From a checkpoint of a small transformer trained on Wikipedia.
Architecture: biases, tied embeddings.
Training: 585M tokens, 8921 steps.
MLP neurons of a small language model. Each row is named by its layer, matrix (down: output weights) and neuron, and shows model dimensions 197-292. Each number is 128 + 24 x the weight over its row's rms, rounded and kept within 0 to 255. Numbers have three digits each.
A block is one neuron, or neurons of one layer that tend to fire together. Before each block is what it responds to, as a language model described it from the Wikipedia text at the highest values.

Description: Mid-word continuation pieces. Word-piece tokens that continue or finish a word split into several pieces, such as ing, ic, ated, ations, es (commun-ic-ated, found-ing, Acc-es-s).
L7.down294:131111092126157159117138154133059119132124133070128141138142164122130115157138137104153089154155116138100135094137111097137135070100140139120141130125110154104122142089116119157107139119135115111149117047134150158101101123121116125096130149147139131155134119117148111132140102157155171117
L7.down516:142169103129147093123125111133141101129101123148084109126148148174135097085159124121129101126073123110105187097150155167105108118116141143126129154169130146131124111095123141102165177122137082154156114112107140134135148081146137120154107156178116148070137123082135123105120118134109124103
L7.down730:174124158142136129138142147131122114120136100150128108085166148132111082120111096144085113123062089111103119141133115127136085147138154127153124166173150161157131121150090146120122111117071109146173110120138148150163170150134151142130091070098078191163102127175086146106162173115132135149
L7.down897:117165165108138108106129119156133147112110146116129132156156114134127137120141122187136104115155123111125116128108161120108145150144122120149108177157103121133110150123175113109125095167110099102148130084115116156141166149124159119141111127118131148132139125107157128151111149135095142167
L7.down1029:107157141163108154141114120141116089142093141136139141139119123079121133090106136162129110195118149158120117157106101105139156128155135129128113112091099083106149143129180126113128149120096123163116130149141180154127089094121107169127112149124123126125168090111122152119156111147126181114
L7.down1323:133129124160118123120092126110135122164191099112147116075131113111137136124110112177132140080154135074131137132124168145171156134156099146131165104122128115106139146147142138171168150114123107131158098130140167165142139113121145104114119157170157121117092115163127115131089180135209108128
L7.down1382:130107082084138113172133119136097147092097115135118149124104103132131119135124130128140108102146145153089112091127137128140117153143126126100091145123155145118146154152157138112157126155183104161170127137104088116170168143180153099135114111153152136151113155087135118115113123141144108139
L7.down1534:153097131123139130139134124153108158163143102119119112121146156172107110153099076099094125157105163134104145151131074173133119118153171094134095114155137156096170133126121144117143136111124095138124127153126104124133089092127061114097183106085130189134139172144145135176126106134146133147

Description: Word piece after st-. The second word piece of a word, right after a split-off opening "St"/"st" (sometimes "se", "per"), as in St-at-us, St-e-ve, st-ay.
L7.down815:170113148127163147109143101176113103127127092112110131120097116121089086101154091117122111133140050061128158073104068132141132110113173135096118156154108093159108086121166110162112168104167151109145143129117083095109136140143143109123120117124103148131127152122086159081127170157164148113
L7.down844:131097148157136140143100139123153110087121098128121123162153108105159111149135137127124101114123109128112109120110157108147162127144142149163127115108130105110129146147126108116144130130066125107117118095098146160132083119141138118135166144099153159149192143104104137148108133112141153121
L7.down1017:119113128153131168156145100105115131146110105117115149133129086102149137149133144097172170125120082165162131121138109096098129137170108107091113148161160108123146127117124125124129155149144152146160142121190160109173136129125160123109082147091134170100128152133131127099149120098111140107
L7.down1168:112144147095149124102147138092107113147083124100151134116117129144171157123149122117156097125090110128113148082176089120143098168120171139123098162154113121162081174140111108135144157135153137116119147143152149151135081146110144117115126161148165095154094119105112097131152176087144135142
L7.down1309:128131144068174109172113132139131112105136112137164164163154175099125139116107145177154130097125109140132138139089074154125122119136139112122107140166105129109157142163140113073122144133152141100141138164148125112173112140143110102151140144110119163113120174132102112136120140127197109149
L7.down1433:161121154111166123160135144133124109118119142126115151115124153097106100166131093130128151150118141144163152132095132114114087133173136148139127083148122160123090166085137134129133153098136150129139141141172110149116140116170137112109096154140156138103148194170087134072115121127136110142
L7.down1589:139100149113136098164156099159185130120110121128133135127178126138139134118116126117122086149123118136150178128107113113159161127119137117120134135132090159140181142134081113139139107089170173138156156141147149105105113123121126123118104170146107124170067160091086100172105151144124162121
L7.down1722:147172153090147099132177148115172072097136096122144115128111126118148117099145121062132145067087129078112143123122089160164126136094110139119117158132112118111131145134116145120143182123121139111094114148162156133152103110142152193093109153115139148166109168121109134098124116061161133141

Description: Verb inflection suffixes. Inflectional endings split off a verb stem in running prose, completing the main verb before its object, such as caus-es, enroll-ed, offer-s, increas-ing.
L7.down61:081070102125132122097136127114159126082106115132100114064139134131133117147106140091167098174176108134134165114099098113095150128181138135093153136119156134138126145092130096148129118141134146147091091153114127095097083121159154130150138137115189109133129169156160120150118151146146094134
L7.down93:141129138154158150114113130145133165144112110137127151108135129107111127138165149138115080112150119108120112109099124164106128139101088139110154138120117097099116134142103108147113121119102123129156132128108151127126086113144115108103094130113093154113114086165206158140110155103152159099
L7.down571:160109122121146117147140158115144163140117158117128164112189142126100146129149108088116146095099158122086122118096165139147102096129121133157108123167159147128136103145092137132128156093104151184144125125155150137137129162105162130121097153090060137148117100140136142124115110140143157139
L7.down839:119117123119158107119128188135152138118151130129173129100144118138124123139078128119114134117099102088119107169096066100144145145103145130081093094133129153139084099140141110124134112102113098159083110134114088127097084155131120143128134125143133140157109090123139104143134128128132160109
L7.down856:119106131120128123117088100113173099124150129123100077149131125119125132129119182127152119090100116128084080122156121112107157094131126121124142111132120104118108100158144153153079168119140129145097144139148150138060146116141109152158084118120121153098106159125168141147110148110131147108
L7.down951:171148144115100126149135129128121062115140143121136122140137120132137160161141173171119131116131140147087101139130120097180099107151173148150102135150154123115161164120129103148153094088116094116121132146091122085148113149144140146144112136154122129142119112147183082149126151169133133164
L7.down1455:134132112112111141140098159136098133142182139091152105139145105186144150113115150161111129145162144124126106163131141120137131126135183128071118120141193070128093148083101117129097120124100134122092141088131140108079169160099141131143160111177136128137158127150119112147162124121062131114
L7.down1571:152139096161141122148108145113166126103152142125094142088134082127112110139138139139127132120127117084121094119109103137158118069111143131126166170120108133150152091114133115173116119096131123087161162121131141103101125107145116188093132132119134098092130124142137094136134155166115188150

Description: Verb-completing word pieces. Final piece or whole word of a verb in running prose, often a split verb before its object: constit-ute, pre-vent, fin-d, follow.
L20.down27:150096164110146173126127125132125153180147156102123092118115102116110125187111126134105167139118150138106143105129138131124109079068145147130121117131134100148137119115090092139104151140131124133162134121120073114148118085096083156099147123080117098133089155162154144149148136178113125133
L20.down167:120099151183107148129139123152094126131146128130149116107131142107178156153152109145114159138120104097129112110091165107130116112126136079114143151174164106184131125147154131180168189139108121179110119110147117087147147098123119129140123095096102207137095150156141145134119111107119122086
L20.down380:122137122102138114167098142184154143140143136144089105113145126104120154124140156155138133066126142116190116127127149103116134109141112104147083150175140096165131130137126118086125153134123091127106116111167117129119133126094150167141142122132135110151116152106143141097086143153140093129
L20.down728:153118090136137106137168171146070102121148150131148097141112129115122169162146128143143147124110091120128144137122160118165100115117141155158093123138154100108126131158140133125113160141102145137134104124160115134131119126145098119136152110112134132121117136134108135105137111122154066135
L20.down1140:092067126154153129140165194128116129083109107143143128151119132101148087157145112107134138086138110100114077081128118093151161144153135113158102134121087145158160073137115141125157161124120145142091148108123098124105132093126087145176165117085121157152117086067161134111111147112157109155
L20.down1565:138139067144140141115094117136126122145137142121116108100133145090125098112113111162134132145129185071127114131173167119132158110129100109164129144122143165164093129155131129068131144136188135144109141159117133129136129124157142102106125104115085148156142135115140079154147157161086127173
L20.down1626:109146125098170154115124117123098141135142141121112119138120122148104098111113138145115134053058127142112112135142121095101116088112157157082090138137103134162074070122110167111144148125137085131175066121124106156095124128100100139138122104129101144111106143128117168122150108142150143119
L20.down1744:101120151156123135120122134109111143147125088118161141119103117137141170136127140144145116136127141128098142118111127130140132127144153143094143130125176088166113139105167097133122123103130086120123158097157098122164143138149126125140104152149107155147163153126103079115117130097147144137

Description: Mid-word subword fragments. Short middle pieces of words split across several tokens, e.g. camp-a-ign, part-ic-ular, Fin-an-cial, Viet-n-am, plus occasional table separators and commas.
L19.down1255:144102109126143119107149104110106164137095124114145142122113130202122134096142171169124126106116176113167139156152150129134145183132128135140158106127125127125158139108128174152113121084143150123163126089159128155130120119093135115173144126116112100120097094144109145100143112163112122137

Description: Mid-word after o/y. Word-piece continuations right after a fragment ending in o or y, often "so"/"ho", such as so-ur-ces, so-cc-er, ho-s-pital, Ky-r-gyzstan.
L7.down74:143155096170120158121121106136140100140120126117108159118127128114104125108151135116122148132096121096154107115133103097082094136127092121129128081103096141131155150105102081134092095134087136145095110126134110147081153115123086125148094109101166096097111128130146133124153127153141157147
L7.down469:125157112143177115141149129089174134100143159094089146152120123125166135167116142106136103077134127089114133082133115113134135119095126150142182156135169102086122145132163205145102159113143125153116140105152123147148159092142144122155136083125119129153144129137123138139127195129115165126
L7.down552:068165146143134145147160085134131158163091134110136134108096119110154147113123159145133122107122131169133118103119145090134130136128109115138124136161127176141166122135163124105123104125172119145132136095125081105121102133144145128170123097124158108098181084145134084106107126147106161138
L7.down687:099140125135106143096120139112117160122137105143143105110093130130106105124135153090069145123134091101118108155107096141139099072125112097101137121125118085150121159140152147160051154162104116099103142121133135147125113139094158164159127134097167166134173081109188131110166125126124151114
L7.down751:083147110112130132119124108107118084153123151083105088135148154116112149121130122105141146114126122098118112098144114150097136126107139124108144106152131124117096136149147094136123131126099095158085155093127119149155168135121159152115079113118114161134143084110146147177128089134132150157
L7.down1074:093130134207160149103134129090137180181099150135146095141175152139071117090080151135117122131179150117116136112080087152123154127122136085139139134119102100117083127091187129117100112117099175137175115104138089097121143123144101120120104137140171103131128107114139151118098180097142117121
L7.down1472:151087155149132185141097127124134136126145146158121136098134128138124138135128158119135133107120089124139107135146122133089108134182107103144134125120082154099074104140118137133112105144095166124107121127125117078145152179164137122170096142094169130159137113160116103128134130134095117108
L7.down1705:150151157112170078116169097134143126165143167114147129063143105123127103081118147109131151112139096097077141138119123117167128117100078106134178079133091128099106120153166107132102140118120126098112061133120158128112160137163144134147117130085101095123131150174139134149156126114183148153

Description: Linking word before complement. Function words, mostly "of", after a noun and before the noun phrase it introduces, e.g. "sons of", "shape of", plus "and", "as", "after".
L19.down71:133118088135073159166177143134106139144089112115110152127081130107091130163161131189131122120064141138138110127118139123134169100132136156134135152190157102135157119084131147114147098131148153105132119148142104115132112162099090128153134129126116124147095184150128122113110088122131129136

Description: Table cell separators. Pipes, spaces, colons and slashes separating cells in wiki stats tables, just before a number, e.g. "| Total |", "Rovers /"; also scattered mid-word pieces.
L20.down75:062155170146135119128132135102138121105132070085172123141114117147173105211134096118127152112127130099094113149119134145127090086182136154140123139132128113098134128117119142123099128129098139153135133103140113142097111138139089126107089203125156150130135128126156158131122114101138144140
L20.down366:136136131124124070119128164125081152149133112141130129139127117148165133123133152150096131091115140148160179100148152148144100116159133118143173134147151126075111138118090116134090109078154112107144155104119129094138174133159148173119129094168115118133138120106139149138116090111136123132
L20.down453:116098122109167192158131146098108151136142147146117135125119105152145180084110124088112134122140094123131155131121113183140105102107101134099135138111129189141070117139134151121107133096113127099161117146069138158146177119136095120132175134090132117086144148165080184095114144101109117165
L20.down631:163128150126126134116081125129114124148118132140091121083084132104132119116142115139124143096128122150152117124090132157154195144105121154114116155117114152102073124135126094122130129090126118148139110092133141112177136127148119135141126135179154115168073108140146138136101124162115127197
L20.down920:108112126121129148181112139158108089127150149160095133095097171116124114120126108164147142119106137126148123113117144127125144123141111091128114141115076089121145121107158106134132137136122082117172132116151133131149101133158130118126158128148116125146153121151144157099130089155109108150
L20.down1512:117121151085120130137147129135133136149145151106178128142102105129144134146131107166171095079109142082093166110127115148116145143161128146127177114153103136179080116143121136121106150101091108140154105113102110117144122152155157132124138105109121158130123106144144172120090117141116156106
L20.down1577:191110141108120137132121152095153092139131103153135136165149128129130109184129147203164130165112144144122172157132113140120102113129125122139129073111102138161126165214132136099117083117100069124111124070161166117142161116144147129125161117115140083116085110114115108138140130096135084171
L20.down1623:157089130122159133160113143113142107112107131110084130137128135127125122136137105160167164122122144139138131123141118098096132138166128156124145126114141119133167138123150104123174148127105138082142111121121131105117142153147167117153101164112130140138118118147126127122106142127098186176

Description: Mid-word fragments and table pipes. Short second or first pieces of split words, like d in in-dicate, hi in hi-red, el in el-evation, plus pipe separators in tables.
L19.down296:125115133108144118150118107097091132145146167124113102142134126110148178138101123140109132114137059131124165103148119152132105129124134118132131103095077118104118172133129125102126147119119119143152082161119143144132110122096131139146146138139108161144097133126161124149106129154104156163

Description: Infobox field colons. The colon after a field name in Wikipedia infobox-style lists (Language:, Summer (DST):, Website:), and sometimes table pipes or the "ed" in "Preceded by" in succession tables.
L7.down284:134072137111121131083150098141130172090132142127162099163131127134164170108120113123115148153094103125110137127169149127146127152127157096136105119098070103109131148138131114151114128138121133129110118117171114156151113144139158103145152135125129118197076156120128118071107126163132117083
L7.down573:138163128149087120128114106157130086125124100162103123122127093150134124118142159127111159161165124108145128109162153124121149126089132139075127091127119127134173148140137144151133147106115122150130109137138142135088083140111111121158150143145158125131155124089146114075104112135144075127
L7.down733:139164137140153125146102149143097105105100092133104081145143152150148123155085119137153131161125184107140135103145168127138146113122157111142160179110080122120137135098072143138113116109078122143081156123131122108139165124134102127126113158137169096080107138122133141155111116110167140146
L7.down930:102162125125085114092136083133096145116098135125133167085164137142112137117129135097124105171141178101184136099138124137166141145122127131174130161133136120107076150117152125134106111177128113135201123123187121086145167100104121131128113174120120105095150145109112118171116144150129190107
L7.down1026:153123132122110138155114123135126106116109106157122120124147172148099139132148128139126106135207147138137078101112131135143142148165160143112121129143109138152136169114134134169075126104110147164148143096143148161104102089125100103117107173133175149156130125103134145092083109161111112112
L7.down1466:101119073146130120120111147150139097112128094164107162099123117111124146182127131132134156188167161144111152130131095106152149105093135111164174124116129126133128129103146127124095098086171172066132154088142110152091136140142128151134146151114135149154096159117152149165127126144099089093
L7.down1577:105143106128102093168095137124093118110118158134110137186138116098124183124110124113149112158173115133156112140141119100153129140082104107173144166093126123112188142093146124121140135132122151145086142091140126110147137105187120151127145126105122097094140127122157117149180130158115139083
L7.down1710:103136159106115129147167094123129181147117112103184136134147118147149134122132132134124135102136119084147126174112131112116132172148111140102112103132132122088111115125135133101142129110147110148169156121151161137086125124154116142111110144101123143172149115118119110154103099191173142135

Description: Early word-fragment pieces. Short second or third pieces of a word split into several tokens, often after prefixes in, un, de, con, as in de-po-t, Howrah-ba-sed, in-st-alled, un-st-ressed.
L7.down315:134164125175109135081115094158084130156136086142110114097131081120131096080094119144151177123175144165138151152179115118169102129113133114128122137107084129107124132115128126143158130131163167125165136144174114108127145146136100102127143096146134140139071147092132173128128141143153110111
L7.down322:136132130176127102116135091131169112146171135124124099118163122114137119115083129133125132127111109086080144087122082126122120115139140121157150121110119125189105172133113121115111150093168117083090131122121122156102070106140132115128094113133127137151109108108178116119075151141125127119
L7.down583:168134151123169157135169067154147077139113125127101133139158111137130166125108125126134124106103113138155114120124100173120158155115138140113098123136112134122091133171140112138134151135140150089145177068139119130147108153155160140099163147092211099117128102118139143112128144124135168152
L7.down803:129124117155145131120151125119115104186119150137135102080152156115146156130109166117128155133134111111129151108100102119140163132107137097164167136123113133148157144120134113111113146135164129117087147143154093117145131141124125131126103161123106112169145125122145127112129125159120157124
L7.down804:141140128119161133149107101136130071094145151133135118135103119102140129099142158128120126097160140123148163116125096115080168115090124130083124162111111105127090137123122126147131152120103111075118154130118075106125138127123124119103118120126157125140113129087138131167131128123114116105
L7.down984:093104150113114129118136169103115126125129142164122091127180131134115118110100087107173115116140167112109103135095101150164158180135128120141127153143168082115157161111120107127094151152106105110149128116136150137166138175144128126150117161120163106165122085098096163145065131093134119098
L7.down1166:172124149085112142105120144123119076094135103099100141125150155144156133108116125068118144116121129120122144120164195124146134095163151152140126145151149122127147084140107130137128130127096140111104159079117155111115132147123147108107180158081184129111110115113076122097138122115114153176
L7.down1350:135160120131136153136148084126123127146186125131129119154130091177122105131116178156139160111128144133138170131095132133077149128122150105141123150161160095126069134155141151110128142107150108134132116142142107125137152145135115119077130115148117086125108108164153135143074134120141165130

Description: Mid-word verb continuations. Word-piece tokens that continue or finish a split word, mostly verbs: "of" beginning "often" after is/were, endings like replac-ed, caus-es, constit-ute, plus some plain "of", "in", "as" after is/was.
L19.down402:159127141132131140132091162118138127116106116147103136093141116104112118178118106118127141122124115146112143099147118128173115117112141132144071116161160119150113125109113127113121155130106120179096149131094148085164127134101124119143134156103118146089082130145132109078127112161122125122

Description: Word-initial split "s". Fires on a lone "s" (or other single letter) split off as the first piece of a longer word, e.g. s+ent, s+inking, s+urfaced.
L20.down62:161124135114164098150128102162110114125124129144159136098106073159116148141199132099109173160108102111139178133106124131091142148148129113151097101118141117145120129140129109082125139175118136159149082120109113096137125140123081112138108167156130156104121134118102118097186115119159137115
L20.down450:125096123087129114113090138132106108151164120125160100093136088134124136152118152125165124116166075129136154178136122137124102175192161094102105118108133143137126123130135131097134085143121134116126102143090116154100150145099120158119118125118133192104135131103125157146183158144161100143
L20.down603:090136132105130154131086111105145108149133132128144096161125095141148068168138159098106073124133125100143211137141101133109139110132136144142115104112093135089117122127147112165123195114131145133139115121095140171094107131138094165091142150096121152127118171093145125143116150156123134121
L20.down810:092183128134141126142115078128094109105194081135113063139113122122160118110158122086118137139161102116177152139145111159103127103151081083147137136113110141100142126127158146117095141141170133146103150152082135181120120088142124093162124153130130142137090118134139178138117108153124111158
L20.down997:156156132076089113106147163119146156148105119131166127130160111152117137091105133104117136092098130087092121138126135117157143134104075148186106152102090145121125140134138159112109159105199113194150152111104115148110104115129118151102117110148118141125184143140140125119161163148097134131
L20.down1157:132109086097118156121141142113123113116103159114152139159132139118101154113135150128125160135142108111118107170117139118151122122122122090164104125125087121108152115076134157136095100092133151200128154141157148124116116103139148094130149127119136128084123141142148135109131141175096091118
L20.down1184:160157146120125152121156175093130130141131140122139143141127135089099118121124135122128173151090145125131148138146103150113148088142126154138129145106108128101140109092099109119109099144103157082123099168129111142111112126130108097148134085095138155153176174158133131116087144085116153110
L20.down1757:134122110138131191108121102100132152159149133116109151091124137142116118122122136140081148167144108076076109132118121160116103125175114143139063130153107145154124130131185112149137128124087126115110089116138125168130125102145133116113150117138107149115141114111160155119111136113140116108

Description: Word-initial fragment tokens. Opening or middle pieces of words split into several tokens, mostly "be" as in be|cause, be|hind, be|fore, plus val|ues, al|legedly, net|w|ork.
L20.down160:121118155169132126125127109114109145152127127105128123117072169123104115104150139079123151148147145160109100132125103163108058176124130150145159133172119146143118195124128124146164135106172139124129093160098117110125144134102094141126108136153108104133160133131140087142116130111120108133
L20.down218:091149116128158119158148126141165132140171135155103090130142133123132085166119111141131116116163116107134148133121105137124129150115109087134143108103128144141126130131125166090139138159072142112116130152173147155149162122168095092119081118144127107116093157139143094152165066144148192119
L20.down238:109100103125147128132139108146100159091111130125105116128131156145122128070151158123110173118119151115117125124160077143115156117133148130130143087112177175112109135107106115161084145133119139113158115115119175152187153129124171137210135148138076079074157155095131150124131101128105144130
L20.down305:118091105125135133096126115130136133114152118099130127165121108125106095157133184124121154152153098092116125132144092154139123138137104121145163127158081097142134137158085135119132112150140120152099111112163113117141154137119140135130125127075143124154113077163082104137142143157180099150
L20.down455:114169126140061133103135136146152100149128183108127131120091143160149136140118147134170120092123131102125116132110064161130105133140180123139152170084152142133144117140099127145123109097139133113167121138178140137158127151136099097139120127136113145135119146113119141171138160154149118143
L20.down916:102131173144101123127133127108070148182091131103145125092114114181105125097105074108150111115136121091162139146124132127135107107101159128122096168166129134132134152134149112166184128114106127129124117142109150058112141156146123145144122126128130078131107129141107118173084105146093177137
L20.down1483:098119111122114142126173088155154133119088119174115129154162130109147147128155101111151116118135113103144116134147124086107192134120128150171124083137100108133127163151109121134177115134129135113151079136161168131171094111126101106120146145145134115157131074122123156118151128124125100108
L20.down1602:150131159104079131149116118139165144096121146106144144108127133164090159108103141148127156110125137110129125118090102154133108118153152168138122116141141131188147069139180136156094077146105118118121158146098133108104132105144077096076146159141160110129125164155070107119117135141163162125

Description: "of" in "As of". The word "of", strongest in date phrases like "As of 2019" and "rankings are as of June 25", also after nouns like "part of" and "member of", plus scattered mid-word pieces.
L7.down415:115155134145132141135158140110145138123111119109117169169108124076146149132156134132130095172158103106129123124146159116132106159125113184094119111119133140093122181116122119119131102146161100132145139141125096105093133141105129141115138078138164107128146114136160130158183133168094114143
L7.down482:125182077128134127114109143120179149132153122158088124098086162165167093134117096045197177119114128120076144198127135075146098096151118120107111108139122124115143103093100138153167157113116168096124098123173131137130135131094125109128112129077152138167142102133135121120136135131129118116
L7.down586:149136113167167116120107137097111129125125155105123127151156138130122121121123120105126095163155159103193166120079142154126113107086120127139138136130144132155131108089139131148150130167130168067097145112139169098154136137151134117144108172150127135086146115146121098135155129142158106137
L7.down991:132100111140146137093156069123095112143123122141092146171130112106134116126123124086104134140094149141132102137099153145156113127126145130119124152100159112128146131146157136111159085141153094107162148087178136150112129146124100126134102103089163151106161086135139177135152124138132122106
L7.down1162:129118135075107136107142150145121169096183128099122156140123109131135139130114115115112110110130125120119160144081181145078107097144148131126085128146142117154084145123116134130147111130144129104140105171123140141107143106160133147124152097129099118131124113077111100135102139161157157116
L7.down1226:127114134091133128114085148164159095091160106123117125082115111152135139149148157145143130108134115134120149074133101130184120092102133126118131176141140103143165082113148140108110112157119124109077119117139143132191157090123175098062135113120163143123109119145138088119099109151111112126
L7.down1581:121113129147140125111132128111119151096130139125095161123126137109150102120084156133105155139107131139151122108141149155115097051133145084061116153166143135083167121108171143135059166153148132141104113154163095127158121152117115167134124143098091180094100129133118108123131131097146102144
L7.down1657:129178123142128136126142111102130097088131094146139131118122122078115136113061074088136154164110126164133106114143114118142142141152163108117158128113161108098162157102152125170104125135164136158128108109116146104084129126165172130095130106080174106109142126167119109142137141115147144119